Weights of a small transformer language model: 12 layers, 140M tokens.
MLP neurons of a small language model. Each row is named by its layer, matrix (up: input weights; down: output weights) and neuron, and shows model dimensions 0-191. Each number is 128 + 24 x the weight over its row's rms, rounded and kept within 0 to 255. Numbers have three digits each.
After each neuron's rows, "fires on" lists the tokens most often at its 100 highest values on Wikipedia text that the model never trained on.

L8.up672:105140120153139123156113089087108128143124116142107108127132136098115104190119175118120129147101162153140153090142124095178158104154129119089162103107166147096101110134158076158095130144150157132131119075124131137124135111157152142107101095126146168164116142089092106101131146155139086138148135084121111157105150107148138116153092129133161135092127128126134168151094132136157104128102122131131093112139138140092133182167133076144127118176095142159128143175131098105114106118106171144104106118144180142139140117130116157116145160145146098122098130142139141103140104125110098112
L8.down672:139134151078123128103136121105126146131100125151156102113102139101131154100110118139129121119115122164120115123120122101134154136144123126100123106114074119099144099131060118123159110139175113120115099151109159101134112161106111153116130092130106108141141111104129192103169122124136123124131135109145148115116117121150121111126131158122168149147151113211106148132110173137133134161141128107185089117109117141164167149168133191116101110111109133090082150151102162185124166144110166171108162129132124095163096135124119127119123113144110112103127161104146129106159172120138115090
fires on: " |", ":", " career", " to"

L5.up79:118114143156094128154124099117106157104100104119161121152151154118117120087188139102138098126122135142117140185089120093165127119127113086122113119144179130100110113133145144117101144097159124123091099127115144143138149116135114119165128130090154162142148118157133131108135123097125159123160112113138185187116068151137141110101130124111163117123172150138149149128157129105166121138120129097135092076097107071090103119099129164096161117133147152101151136112105138116091116133143119153080141095156105163126148119111139129151128175142129126139086106122133169160144162148126161139
L5.down79:120043126132130116149131149118139131103149112115158121080154122137136119110134110100123113113129107105138156119155109091132114151139086142150174146132110144067136113143114106137102097174130132116095153169146176108193121139127160151073135175154145133120113076138096143119109117139114107107145128104158146161143115126127135165071144132150118110095147146109130148082140111160099103082107165116131159109141143107130124151144159112128098073122108133100125131100086169115139141131156115158134110142132109109123106137151140139118140145121166121128138157101118116152159155128159181143
fires on: " mo", "H", " US", " h", " MS", " Since"

L5.up348:127155132134121107132167147134143179141142163094161091118106115133125098112136123161114091085207103094151091140134143120125113136096112114093144090185167154167125138185178121122115110117096120130101147135125122116118113135115120157143095100127173088103161125160168136144183173119115082161104112122128094107145120101109143164123101127114130120105138113116145077117144106131131142155126127142137144128141112108102137146130085145149137136161098150151118101116126135124103139107130119160115111132136135136139136131114113111149141038129126137149117113113092139129114179115161156146
L5.down348:084127145128129127167111114092133146108112155172121114133089113122117110082131109139100111100117104138129140151110095120131120179149122091134128098102183147176126137133089159104115150120107135158104156098152127156086080110142123117121137087150152157108111169137141148191115078115096123110154140127106119142166100114141153159105112146144090107111104095120138160115145131123115099122123160126122114137141136164118194110099123071120155100090110123133132137096134138120143128133128145128172123115128149104097157164120143156124145164200154116162126150133144144147108158112132114160
fires on: "\"", " and", "”", "'", " however"

L8.up604:131180118138116127151139139110116136131163119106111099150110093156120130091127117139116133169134123137145097094080132113152134117141115162140092148103116137135086128190074139102167105099105117114138142135152143130124173150108155182110127092131130076138136164074127118163173147147136129170173111147102121118142107106129109092116100145145147108111122136154151127148149104149174129110146067124129134118142131143116122150124132176155121172156066147153140153135119123108134134074127157115140097134088160125139160120121103117110133136127166151119127107075111083114144125140113134097
L8.down604:163139128141142164113112133141103137154129096121104147151118130127102131136119125097088172103169143122089140155144115108095112072155130084098102127125085141117175114085168139140076155161101118144125106109118119139148123166092104156136153125106129145085102119142104116108161153143139122162120159135115158118102127126120108135126103128154077151105128160141120125129132150118153105160142122127105131110104146165113137134164151116101112110167152127127147179143093128124133131099091119143102161128158098124109181155146141170077152115107127118122166167110121177080146073117127128164
fires on: "-", ".", " (", "–", "s", "du"

L9.up633:141097132144103116129128135130172154156161174114144105166124133145131135161146103138105131135177125107136145105103174147139178103112131166126120109116116163106104131143104148168153098128131109112130135170149128114097101112157134145165103131138123089140154164128118156176111139100125127120128137172150136071110112116105135115122127079113135123093126133129172108104085152151187128153109105146111138118144142113110135115122162123127074151100114153133112175141095121108192102099106114128157124138119098084146143114084147091094158130117143161099081107112121118112178123104145137117
L9.down633:120107122116149142150156113124133104087154178131115148153181123140112106120132143191093132126125141094131124082097123130173120158139127130119150122134162113136113075142125134113113150143128161120136125160114133174121094187118108126096066101112114181126127152121125141148143160156140126114109110104148160163092109152144095076114138135131123109144115124123099071147132136147121082152126096109122127135110129157125136152126166121117144101081144153155106120135119144150101136104140147130137128122166103123185132131134150150119150149104153090165172101136114103124075058119121114105
fires on: ".", "-", " Ver", ","

L9.up201:115133141127115089143172091120129131140166133111114107159124049079089142120158118137129141126064138175175116143147117100129128187121086118120107151129180147058144117128087126114105137088159149200132107090120110142136117125132091098151155148149150136154138148102106136136136123120110087121103113109114156156126143114093145113122133144112126134158137114122140116147105129161161112120116112098148132148182116132107135075117156110136151082176105112125105128139144113135130107146140147123165157137116110145119145095145144152151107124158114137171117104142136130110125155107148109132
L9.down201:107174147137152123122124155110092141123093108124150103114120199151171123089143095106184123108187107089113159125100138118109144144155139120124123136100076136151159129107184138125131078131100106136113079101114123131124113122154104120145131136151131097136139171157136117134144147118122122150118154131143145109106088124133116127111094122109136151104123149176123146090165134102167111177118147165110140150121091100140108161160124105105181139081094185156141151117118125138114122142153125093103141128092142118131125142114125120138129124078132144152132099160088093149130096139124138155
fires on: ",", " and", " moved"

L6.up1:092116096118119134111159141113155138132111108106146101112093114159119136145091084095122151103142117140154098159137178100119133128088141103086120126124102128148116077095111137157072123141143128160152106117157140166128142199130155122124133135103144119098099163149097122130156120127133153125113141110154090133174130120111108086163107143160139123109146125118138126115142123126116145180139120147141121126104158161137123141102105117150156158115143105147156085181136121105128141083110121144125123120075160150118117132161113142110131119157140088185126114171116092119087159117095148193
L6.down1:126107150123125128127137115135133138094161151140119133107092094170134133100132148146125145129139109106082107087134090112112159099122113139156145147130131059116096100133168110132150137141132138159115099138217065094162125130141171139128098116140120112146128093149187167148108120142141107093137114137160095135180135132139125123103100122122112101130139139115088125143138127142163129199119112142140107133175101183128135154143127136125128136066126166128103117128122120137136092129111131115101142113136135172113131118104112125138130135065113154142102155120123137149125123087145180126
fires on: ",", ".", " and", "–", " or"

L8.up12:147129141160131139126117110162149114111143169158104102136143138102134150099109116103108162104171136135118105123153115131095103131108099154121105193146153171106110112152101105069120128081127110124157169132101112142174097152129139142118168140122136172146060150159181131155140101133108162134115173106132121123124107113114153103147084123138108156158159103124084145107100116103183132124148104119114096081138150135114192131123145101150140124131159110117113130173128151129133121154145143149082132126134135138129156116113086139155139116103116133121085158110119089101118111145118124120
L8.down12:112120107158136089134124112094116110107102088093162148127140134136121089168119149128117126117164116102138173097171119122125138153107110105119141122131117122113103130123184105113163109099101094116125183115115099112130119137158133069156128102147208124156083136097085120157146140148186123133137105137121095152121124097111133108120133157097138148135141136164107132120151113078134162130103124150118138153101140150139119137124154130124166154109176153123137144065100132130140139151146136141097136094162137188111137128129091102146089125091155114131118086149134141156139122125154169132
fires on: "|", " and", "te", " of"

L3.up714:127111133149104137115090133112133115111138098086103145108135103137169120131093117128080120095081193055124137116115060128150137106160134160146143108129150119110149150099108111074128134110100147152133125137115138113084142122108145137091115118147161151143101161167125101137102126138130127135180129143134127111139183173130093149113149109093138160158152129130146139119121122119144166133134173155107092109117133128084112088122108101141129108157144136165160114138113118133134124110108131150160145145141170157133145154143154167124128185131143129133107104146089113155123108135067156116
L3.down714:100139137093129127132104102141170150171085145106194102122088116150101118131147167146154102148113163179147107116110144122127165136095106110152153112124155148161136117106106147126162117105106116139121150103103125130144136129109112138152117135118133131131157142105142081069160137138113159137129143119139129111090076088104145088114148142089082118153093113143078133161115162042157159128118122139130096163167124124121157084157142104119129118162135103127091119124160147089144089127124130125110155112110138127132110147130124141125111127140133138107161174133133148129158155141171112122
fires on: ".", " infl"

L9.up345:156115125128170134090133146116114129091127122104120119104118097088097101129120096140127138135096155120139138138095114112153143121139112145137145071154126098099096100123121136151068122144143135166135123143137103098138117114108105124134131136166114140152188151098126099071085162123165156094098114114106117136110163163168134120144133149085089128120139123123150143143127172163147134123079155182135179140095107138109127143122136111136114135166125146146128102175113125149139136114166120139176115134133083138142189128148153170123163160164148138104160105119122090117119119095097126102
L9.down345:137141155121115143089145100119162127111107145108137096158123127160170125102107100132099127106172103175135153161116146120108133182073094103139144147129128108149122135140135098113162156129124125120129112097109129128132157116174120105135165123142147139092105149129126120128169152131089131172154133109128140102162107139109152113182089117168188122115183137121134124129137133071143098158127149101099125114102131108119093107122120132178094123133105162126111144124126129133150133143088136136153128158114156154089087134120104059104102129155086105097093100141141158112116176138118122145
fires on: "ba", ".", "ara", "ğ"

L8.up122:142151149103127119177103152116203167167119167121147110146099126137124168116127102130140089128153120136137112121114134098114125108180121119168095127133137107116124139123107126111158109164077122122125099108134090151100180104132091089127110129138113106151161148158141162087093162099134141122129101135124122149155115115135107132117138105125149095136123099097167138120148142084140117193120119151135142161138119127121126161118138139127098155103095150112115151159115144141119124101118147113117139168134154088095105127117114155138171110128186082156069082147138081142131115130110128095
L8.down122:185147117107102150091157115094129105093135139101162159156099132130172079122138153128115144129122115111101118155129114150099129144139119133085139121104151121116074125141128148154122139158144132179148133150157152147159101118121075133160162138104128160088139164120128097136099105089159132134100118124105115112099142140122087128088131096134114110122125132138158119097140123128150133162127157127124122119105144134102123108102108145139119076124190120129152129139110098142150140104185147153096126106107097134105147169086114098107137154147125141130204132102181142148123071119152150149
fires on: ".", ":", ",", "ti", " were"

L3.up431:132133114127139112112096099133123105136131125154109121093120149097121130108148125134175118093095145128119136182112124114088118088124132113143141142193110131145168120132161125112113113131162154135100155112095137099147092123131144122160162123073127140124123121180149128140151134135170151112110140176163165092126100152146142095107134122133140145115155173097126152130145095101119141130120141122105125101111121097138160110096110127173120142128145116151168107121167164127135100155140117100170096118112135085113151173095127121119140106165129109082136180160095104096076099157120089178
L3.down431:117146084138139137117084127128145147136120089082136123119175120156100124109111105112078123113101122123082102130143139155103096142100133122162129151104142144122120101111146152118145090114094111139124151144098131092155085115127097109111145143159102140127152159157139114055144131163122125104142143111169118156127138195167151116116097071112127111145161114159077139134121140111100119131117117141141157146138113148166175171136166130134129094128117101125074163145142129108120135143162145135129130138104169135184099152128107125159138112152139122112147128126152123158180170087139116117
fires on: " took", " takes", " given", "'", " used", " taken"

L9.up4:146088140091065135111145091148113141118134144129122160107172120129164143138117135159107127136123142160090138105120136105093154107144137112157133124142172117131137125118138108148139103122150104118152102098116165122145100113104146089125104188103132103125141160129087171120104120096104125162136153130120156116125131135160112151109096175129123151119149143141114179121138127118181149121121123129170141130094146129104087104108182084165095133148085163121165126155116126116139108119164041110110124112120133163132110078131129177116107117125151136121128095088156130141159136147133119104
L9.down4:128112099154156140094167110120121107146163096130092110088135127108153121110124104111121128083142198120109117134127141118146122116158130145140100093126127135117115160101114117096124095121114137120147145189109160122109099146067151137110139148127141113159106124149099138181130133158118157124147110155166138131123111131062156142120111093105139141097165140130104102123156126078109104145120166128151176140131138128122135138102114148127130108108137143155110133147115103132113141090111155118137132150179090100116132126128127151162143120079159107106138089143201150153131198112164099113
fires on: " the", "°", " no", " every", " That", ":"

L9.up122:162112110082136126111152121112150115115154143132106140109118088126124143140167149173131131083111100109144158165101122109095127141085136101088102140134136122112143121111121132162096131139144174097144127117138150134168139141115115142166121114131136189129123143103108136171102114162121080130162147118192158147073203099142096106077122123128106102129109112161148096138109166124174095130117121095116134130161126128126133162119099148103103091148142097109152139135158128152192151135122117120116086147139118126099130115091117123119156110153095142172124129122127142105149136164104115127
L9.down122:096117113165102131100103146123108108127114115155154078082094155093149101127114125120160086134093144153139111124147155135097137101207144113129154100119085117097088119147104110094116098157108144183153159133105133140103127144157116132128086125153124118126166070137168138123134113120133119138150149136083117101125111125105149142123155137146125136098163122116132157120172122130128096149123109118122127095107166123155081157170115096139106174121142155159130133127115150126137107128168139143149148103125133130105135162112141160120149127130135125062141139148138103137130207111168132119
fires on: " and", " but", " or", "itt"

L6.up709:106139098124137096170158128128107132125140126170146145131130112126166080105116132142157124080117069160118128180120133163177137133111129123136150099121144171091129131118166162127131103137135102142119129105157110159097106122090143163107139060077135142145123095137121123078113135125119118146171165127118135140124142101124113151157141105153179112152148142108110119129161091141164136142144081164156155109110123103172144127124135075121160176124129115143143147102123145098114145123117091153112113090113108129141154117104120076116120088133159119120108100122121178130124125100130091157
L6.down709:097141098086151196116167202133123127124084142155110154147121123122108122088140109152147085125132106100107156152125140125135171125112110127146132153105099155141113108117119137115129139127117101084135105108123163136144156093081112137165162129113163124131087126124090119105144123108073135146197111136138147132131091104120136122160136102140154071171140103105130142139143127105115126124148117186146097134126150092105099138165115171166142151124185095096112162126141136133105122134148172156133129124091122156128089139115106157132152116119129154140128134106113149101128131097117106133
fires on: " an"

L9.up640:140111109122104095137180134144128121145130112142150133163139152145127109152147059123119098058141141120162149130124124115157191116131129103174110163080166116090175142116169102121110160093113145124144122146142103107091137135125099148163147150082144158134132118132141159126103124110095138119114129118114101095102144124087132169158107094109124135108126149135148147121167117150109104123141149141118142174100162106112123128110125124117160168127166129110119117118135090115117113148131115154081191087179167145112159141133101092099160119128148118094091138120130137116124127122129095133
L9.down640:159092112106148130118138148105135096152088088085080103090156112163094124130156130111120153130152160120082124168065131088139158095107119113113125131075131165136125154166157075155125125137150141071157136157159162134135121132125128166118117119139109137152114109086123122139108160130150099150152154166111136096143156092143153097121146147161120100118113107124107093128163131182122094130177130124148129111142142106124150116130132144120146076127097116144109138118135126130141123153134122139138114161129094142080144156163146117093144155089136157155170109101099143135101142115141115144
fires on: " an", " An", " 20", "An"

L8.up49:125109153107119154131150126158160115120127181138135122122123116087138121111108133182129109078150111132109146117138160133136135129179110093092077138119118151107152065119101156079131177113108137174141147086150118149154134144146118129108117119109153119100127144136126148126137116152159141120111123101148145118121124170143114118111131123142169160119148118122148164113133116175098156135139133080163098164116131085147132177085080122114154112143140117115140121173111130112111144098078104137136153157095119104112145089126124131093147139123130171164076166103121077160098108130132143131
L8.down49:127156154098148137112162096115166189117109140098097131134156105153116111165153127154124136132125125077132128118082147146106186109124121116152116089088155125179150099160111141100132155098125109153115109176139124137118167153155157166125138127111120164130123119100144116121119102106149154112134154137107140107156131115130121121124109142121109135094102128111133149160115053162115150193109109125125144106132148153117095142104143123110138117105114161133118124095119083128173119086132126203105111123119151115135155107118115158133116101174145082136092097135139093128107105139124163139
fires on: ",", "."

L5.up498:124121135156143167085168094154095153150137160136134113126110108125129145044122145126120123090146095131103135146097129093134106128100127159092083111166142115116130099157146153155141072136121109104150119133090135150117183126131152132116135097120150118099127122131127105091123139135135126146148122132146085090100150157111125129089137147127111110101147130120135141149135113097164182139128106133134102092143169128141125162141120139111122133181098117155160125160140124150065201143105152163135121098153116154109096154134106157142125166157134151105105182139137107130094136115118107132
L5.down498:125113098132148137134154119120154146121119128102114122117072145109098122118147136124153086126112105156103160158149169108116109156149103104174116106093074151124105131104079141110130156149123155148106134111126131140098114111136138119140145133089136120122155138172120125145156055127080143091110125112135140147161097156168125128114135136096159122140130131070133184149098142146156091097127118104106112129109162170145111153095136162155099137145141134152130115103149147104188084143125112112144123168138134122139121100102191102136088111140117143153177166120115145152146100133147115114
fires on: ",", " with", " to", " for"

L5.up6:058139153158126103099107145138141139079131167158151102134091126119146154108074143149116120142137126108118101150153178107100144126138106118116151119198102121113111115102141130130139129134110128169166107140106130163148143143111129160120159092106114120115141148144157096141123143101116102135137071113130082149100124145109099128100126147169106150129107157125109140144096146126158152133168109106163116153079175130136143142105093125122119167125122097128153135157106085133126190107143113161151135104140136128149135128159095145135111113155126105149088164109101082139095167130116153102
L5.down6:127129167112119073141155152172173101112146108105152094141079128176111153149116099119111123119100091128149119118118095080140133165145095111115150107108093116106087105162148106139136120121118098128144117098157158175126124138120134159126114121150075107143168089142145131161136110121140158129118110090144143184145082139178134164127127110118118070114108080110097130141131113126113144123137114132158156135148122184150128140114103124148160146125131154143083132110105125137102159122140119104158134157183110172135126139128160131111135147126119139117128105117077095151135085155147147140
fires on: " |", ",", ".", " and", "di"

L5.up523:107101075164107121129087111100127168122097155147095113126115106132159126127104126144149141135145132140149122140137105156165132128148104089056123142131146088088100158091160156117113156091163132141139139138135133121111110132114104127115133165126147107129148166135091132116130095152107102146116129147097127109070168155152142076176116136117150150111173109181153137139119099099110137160112124130152147141120160127116162115136112090105143098190091111117141176149135123128134135137106174122090137138107123160109129120098134110134141138148166092142078134138151138149115149090122101166
L5.down523:161085130133146135155111158072162163144147099129128153127124140078133124099123128110158174120135130126188136114138090142105104123106095138147136131107138095157107087125140132120164085137135126138130098132136130112089135129107113168106100122098133135193113118131110120042099158135112133167116156114126174112106112143153164105122127095122145139154135142157139121147152148143115125165112149115130120117126151119175149142112184173103108129084128141109128118107115111138135138147099135139088123140154108143159111111170130151084089155132156124072101127146123135100180117121108124101
fires on: " to", " with", " against", " from", " for", ":"

L9.up238:115146120117129121143133152134182114108141142124141149100136097134130100121122141107170118112164116104113123092148158159106139118126129109123059138134124119137111105122067097171131133112129120132116137146127154106164117164129140114146115116108153112111150139121135138140136121096181143130116143144129134078149132131109080105132123180100152093137135133100134125047101106107138157131133121089200078112118117144121090151135107141164156148132140121155116131125170126151129137119161170128119087089106126091133149159113111087101153175164139125160124160104140129166120125142091087174
L9.down238:169103138162201120134123101129177145086129160105137124145127144104153123154137129117102161115133128135092112106137082079119128147090120131171123110156145141133133074189147141152071138138125158154152145137099126121153130148094100134117166139141096151126090153107132117153123112134133111119123098147146122123122124128148142148177118123147141100132086120143142100165126135148115141085158179134117159140158136131117119113117140139145130100120079106108095118132147103090160137118169128152103104153087145116142146111117096182093139111099102091095119113073144127122092104120152153111
fires on: ",", " |", ";", " and", " of", " ("

L6.up660:128104131147125101141151124112137118129125119190125179183122150163128149077145134111115123097135167186125127060156094116085137117102164109141125101123140133076079112135130119144133077137123108160105104155139104127125116138111095112124113133127130146125121144137148155135128099151153168103132152154154134127173122121140153123117127144094138118123108126146179114140147101099140100169134113150077096108090136085111150119129118132129109120143138088131156116148178111103112123111098116121124137114124179123129136142161104150193144134128160130095125180082153096104141151150154127117
L6.down660:092126105140161136149154120112129128122118155123163133164131111142156114132126108126097081148152135104084140132157122143123109136116165150104099130103146144153130153101149110168116158169100113062119155086109117129133104111122156141134126145126159119120148157146093121094100115131158113118086103093123099124150125182144120120170129123158148132133101080111172114129121129135141148141089082131155107136126117156158134160081148122100159108143166136124127158148118137120141183140051104095135116103137118122101106135146131125104096135148090134157161123139163121151106193118079110147
fires on: " –", " in", ":", " -", ","

L9.up90:103127116125132067155149134124116126118145110129131123123105104162140138139135072118102136112135146106119098114202113141144130118109136160121143131078098136105070140108106139132133064088131115137191150154124108127137116170115108161111149147123127170131140119137129130119109139139150112131159176100147113120112112117076101139135137134142144065198138157131130122094132120119114094131126089185160141181148111155113138114147092162095146111127123109151118124127146180110159121161154080127108156108154167126144138121114126110133132103161119148107140160110150123122138122122081134120
L9.down90:144127098090147130113146156092117199113122150121106115095140149124115066066133126151154127121134125112106143121170137154118148151144126153151107139048126157166095130137141148099111093127160105142135154129097132111139106128092116156142128085148123105163138182105167110138111107181110121123169132132157121104123134155141126106100134123134105114146136139113118156125123162144180113119154116124117087136136076156102147118101120117158127100128162162087116137133141129127132166148095124128144123129098095115170116131120141127104139140088105141167179144077137102113124136091118163130
fires on: " an", " An"

L5.up495:128148096117085147123085150136166147136141131160133094108106135132166133117086135125137106102103105138138080138132126123164134119139175117156086114141147160139097117105144107118131127128131076112136176185156087134111080146118090184119132154094135094140144137116146127132137154096158124089103150145139099109149136112105156157102098130155126115117091152156128173082094111136128070144152092139108131109153128125134178110135147122172124133151141135131152150130089125130151095135085111144107110169086113097115139141110150139169129122143120134094151103129149150114146133124115126190
L5.down495:153135113166132129163130077090107151144109134115093116125145140149140108128105138153176138109153129116166117137116123139099155153167071154124123130132121136072106134159132147128153121148124172105120215139112112100129121138125122105114109109147117159126148124130103113129158103111160077122137140129150151148125073112057104109123154182144161127148149132118142094124098171126161162127132104123120120091124112076110129155105118132117117143116163167114139152118156133130083139153103183124101151128154077105158096134136108114146083147135139111101125127113165123151113137120114142139
fires on: ",", "-", ";"

L8.up403:136106169112130095135118126122163132120089137111098117174138123136105150173111148102116091108103132148116112112153126126121110138106089107122134142158098143143145124141097128087101144169094119148164128102165098090131148124105105156086143076147106144131096150121153147123159155168112127138148146163097100174110088163104140122112074136151130106120148088102109119151115130142072123140132142145124123152111139104129131149117108102149170114102133128122121142140118150118142068132162135103155131100117147115176155140129145143127167136151172101135094122192072140170121135104136145174
L8.down403:128126134131100113121122080151131127099128117150137195140087172157161149155170134144130108147129142077117161192121092112119125140125150117180154118130140121137138121155112096119153144119142140163106123133163138119096108102117138166137108124092153147141142102107104169123097134115118111074140090124135123156156111111177095122107132106117118131102133126141123079161143108096152105140169129166118074117132148126082123121099153123088126093141134134186154126163089121145149114120108094129106107133131148130137130151157118128139132140132097140123171078135096151114117070136166152107
fires on: ".", " to", "us", "|", " and"

L8.up761:118117095127156130099160115096162134117103119128121095114116104112112114131141187155109120064112125135158137140143140127146113138106113185132102098112135121141115122124148145144117113120100144147118141121135126113090123151171137144172103115105138110109119126156182129121138102101133109173114134119123153136182090162149123135123083190126140146165108114118125108138122141133115110101118124112124154126178176120136120132103160116084142107151036152121136120102168134135173152091125135136110101094084172096171078132098168136144127130133163089137145143109142141127143143149141109139
L8.down761:138095102148151126104140114120125169118063126120110090124111167120122116070109129108097134149146114152140094158108077122129167173154112133099133127119154122173112105111150147092167138168132154114121136164146110097128133112118121099128078130128142096129132147108094136152116097121144129155134128140091107104172166097096133119099087144100116130134104150128143146144099088126154160142151153118116094126154158105115106107125094113138138140174121137141107144114173115138119129130129149104119139130171130150118160135141169129146146130138089171167139060146113094110122181174151155142
fires on: ",", ".", " and", "ing", ";", "\""

L9.up267:086177126089137103145165102116102132130155106134130113150097122092139129116132131149124130138156130171169141119107138112125097096142123121132078095147122156137137113116097132189101096148170144122119106128085104117107112167150115143163172139100165096122113134095119145165121152131115160147098118116134093119105099131130130142099116109132141111132126120153144147116096162145113097216105106148153109129076180113150137124155107168170096108106113151130109097133192165080125139088154147108149130146140113160148106123142147111147118087127124106148137153130152126127118132113139114103
L9.down267:111125160127141128126163118107177087156099127087124092105113141153132142081127128092143134104135114125110128134164134137162145137091179120122112110105105105159137084143125102112141140129168101146118104157116088150117157097172161117133118125120085162122096140113179101146107136140134163098146142144143148082116140139104109090177102130150093141140121128132173155120125150105146171143166136092124148118144132133109138137100138102121137120083090138153143114137127122119133117122153108115078104128142113088062122159128129154184105152108129127076141133148165147169168141132151125096
fires on: ",", ".", " de"

L3.up346:149107154120127097126102126118153092115142174148129128130145123125119135113187108141144122119082186151186082122142125129110090113117162167120139108166151120142131121184095122137166118111179166170160127118139151154135106143111094087168123133110140114095095092147147109178133101137124171117133090150134143134112086108175136130113107145134098158103145114116128136150103101073153130133126123115130174164123106134100153156152091134127138125159076082138152131109148141110097132121136081095099118117139110148100144120125130114133128140152121138128116089076139128128133108163122121123
L3.down346:121132144125150109130137127154161152136111097131142117114122148155098128083155142136161121147143110121055131159166177132128153104124113155110125122154119145136164133196078129154152125107082120126102151077099113120134144117112126118126197147139143164121095127152112125162076124162113106148142121120095130136101163100137118157099080150138122160134135160181129165128127141091098121115153113134130101159102112155114107101139117091138129141120112097132118125125160144122136132107134108173150129116098123152148125158128094129114122109092134111149097186127081063145115115098151138144
fires on: "'", "’", " present", " takes", " expressed", "ugh"

L6.up650:076122122137139097141104154101120129177135153134147148149116125148141111180102090100177152073118119125072137122132124130167161114131145139166114113129111142134117154114127102137146135101116142149126116134116128110123089120092120151167124137119146133148096141084127141110101136128105135143131165112092148126124138175113111131151119088105167116186096175102137138106190118110106134120139127161145151162121184118128115115114147122060161137159112129142119112117099099100113136132124121133103166112112160134140111077117120153128155124142151088084130127109130187154107093119104151171
L6.down650:114068094087138124125173172155166156110119071120165121141151114169127139110156105143142156148118153089087145124129052168113122127136136096116160169066103122138119112102098130110126090135141103148157123143141102121115133137115071145105095163129113112158162090087127089140102157129107139136137137151149154126118161148130153127135138113138140104153161137104153151126165141111144110108125107187098156145126153110107139118152096128133163134148137149114122107154107102136105131142149114108098107091091137117134114141150115157115143127148136142156120138124137183127121126144076107121
fires on: " an"

L3.up564:100121139102110128118158067141120102139098126142093100132149129090152112108126089133156124186141126156102127089170164172131097134185129144085127088178176115130137061096142142170082131129144159099115146128125137187125141136120132102044131101101130108123141137113158153149116109162115140119136162147113140135129103118113137148109129126153142145131074117128149153110127112099134152122115118149108153113096124125133125168154116136105132163131133096112143138099172155174102123138104118142099161123121153139133133165148100118127131113114143143137141168112102144133098135089126122145
L3.down564:116094080105122135114140136081149136113086153111144112137092130118098152124163153136135102104111100113136152123140144121138144143135101138141134126132105161135135148137103177107129166116130094120095116092119140143115103143081161060147160107135153174145144199139167168175147116100132124138184151101176156069128118187099106111125125154127094136154089129135104142139106173169113117085093130144073142119127159099115120134133132136123104125117125126114134137136103110102113146109122123108134106143142136172120119112139146149153114140172125141115147163157128124114113134155140100091
fires on: " is", ",", " was", " to"

L5.up205:114070111181101130136118177126130150164155148116131107110127148169164140167127105097058125164148109073102081132124145093110140116095165135156120147156130102153169148159105115110123089119129134168124129111111118120140140160134067148094094107127141134123127158163115142151139132138151104118165133137161113116095150159081111131131104098140150123100132159128153107141131118109125136149125143127155146130100097129144148133127133122076126112154145147164106099099168154127154133117139141088143133109183114126097118129120120111166156104192099104112103114101136094137130125144133100115
L5.down205:158134136126133145130122131112128156057138119105151142137104145117152072088125153120161133108137131127122151114176149094126107116108165136095133141106155146141132162134120116139123145091158128108101136155122117128180114114102136121135097173112124121155117136116113103153131055116153134133138151189080095150101119096093125116156148136120140129120095141088174170128107174137124114089139124133132179112139112131117114167098145130143152168086195170127138132145109129120113126141143105136160137107119138088112109099167124100099148081134119129101134140133137090125103088150127169125
fires on: " |", " of", " and", ":", " the", " in"

L9.up485:138066160151089127131105156134139111120139133158125137128150161115096114137160111091079167115107146141140119092100105114112115125078090105151137150128114095150119108112133140129095152140125134140136137142118073156113104163151158135103120128083109147109083157153161115126138149152169130132117121099148094116104155125121134139121096158091146116152100128121098144150159106128123145131129175131133133161064132154147130150100094164127162101150157147091133134123130187120127114142118133137132098102146149132134107106109101136125175130151050133130154089153129142116096106134181154159
L9.down485:130132116123115109132140150103112142109127143119136091160138100130138107089109142131121135136127112117130112201148093120169156128135128148136146141150136140117097109103159154132109152095183110173121111118114077140113141067112122151169143141156116124161109136123173067188096150107115151099139141137130160096144141110104169141133142102140135163132140089181172135087133134103101125113100141129087135118129137099135103115136113112132108144115166123134109105106154139147093108152120123133129138081128080114147123154158150099076124134091144128136114150194142151154145143109129131077
fires on: " of", " and", "ography", ",", " at"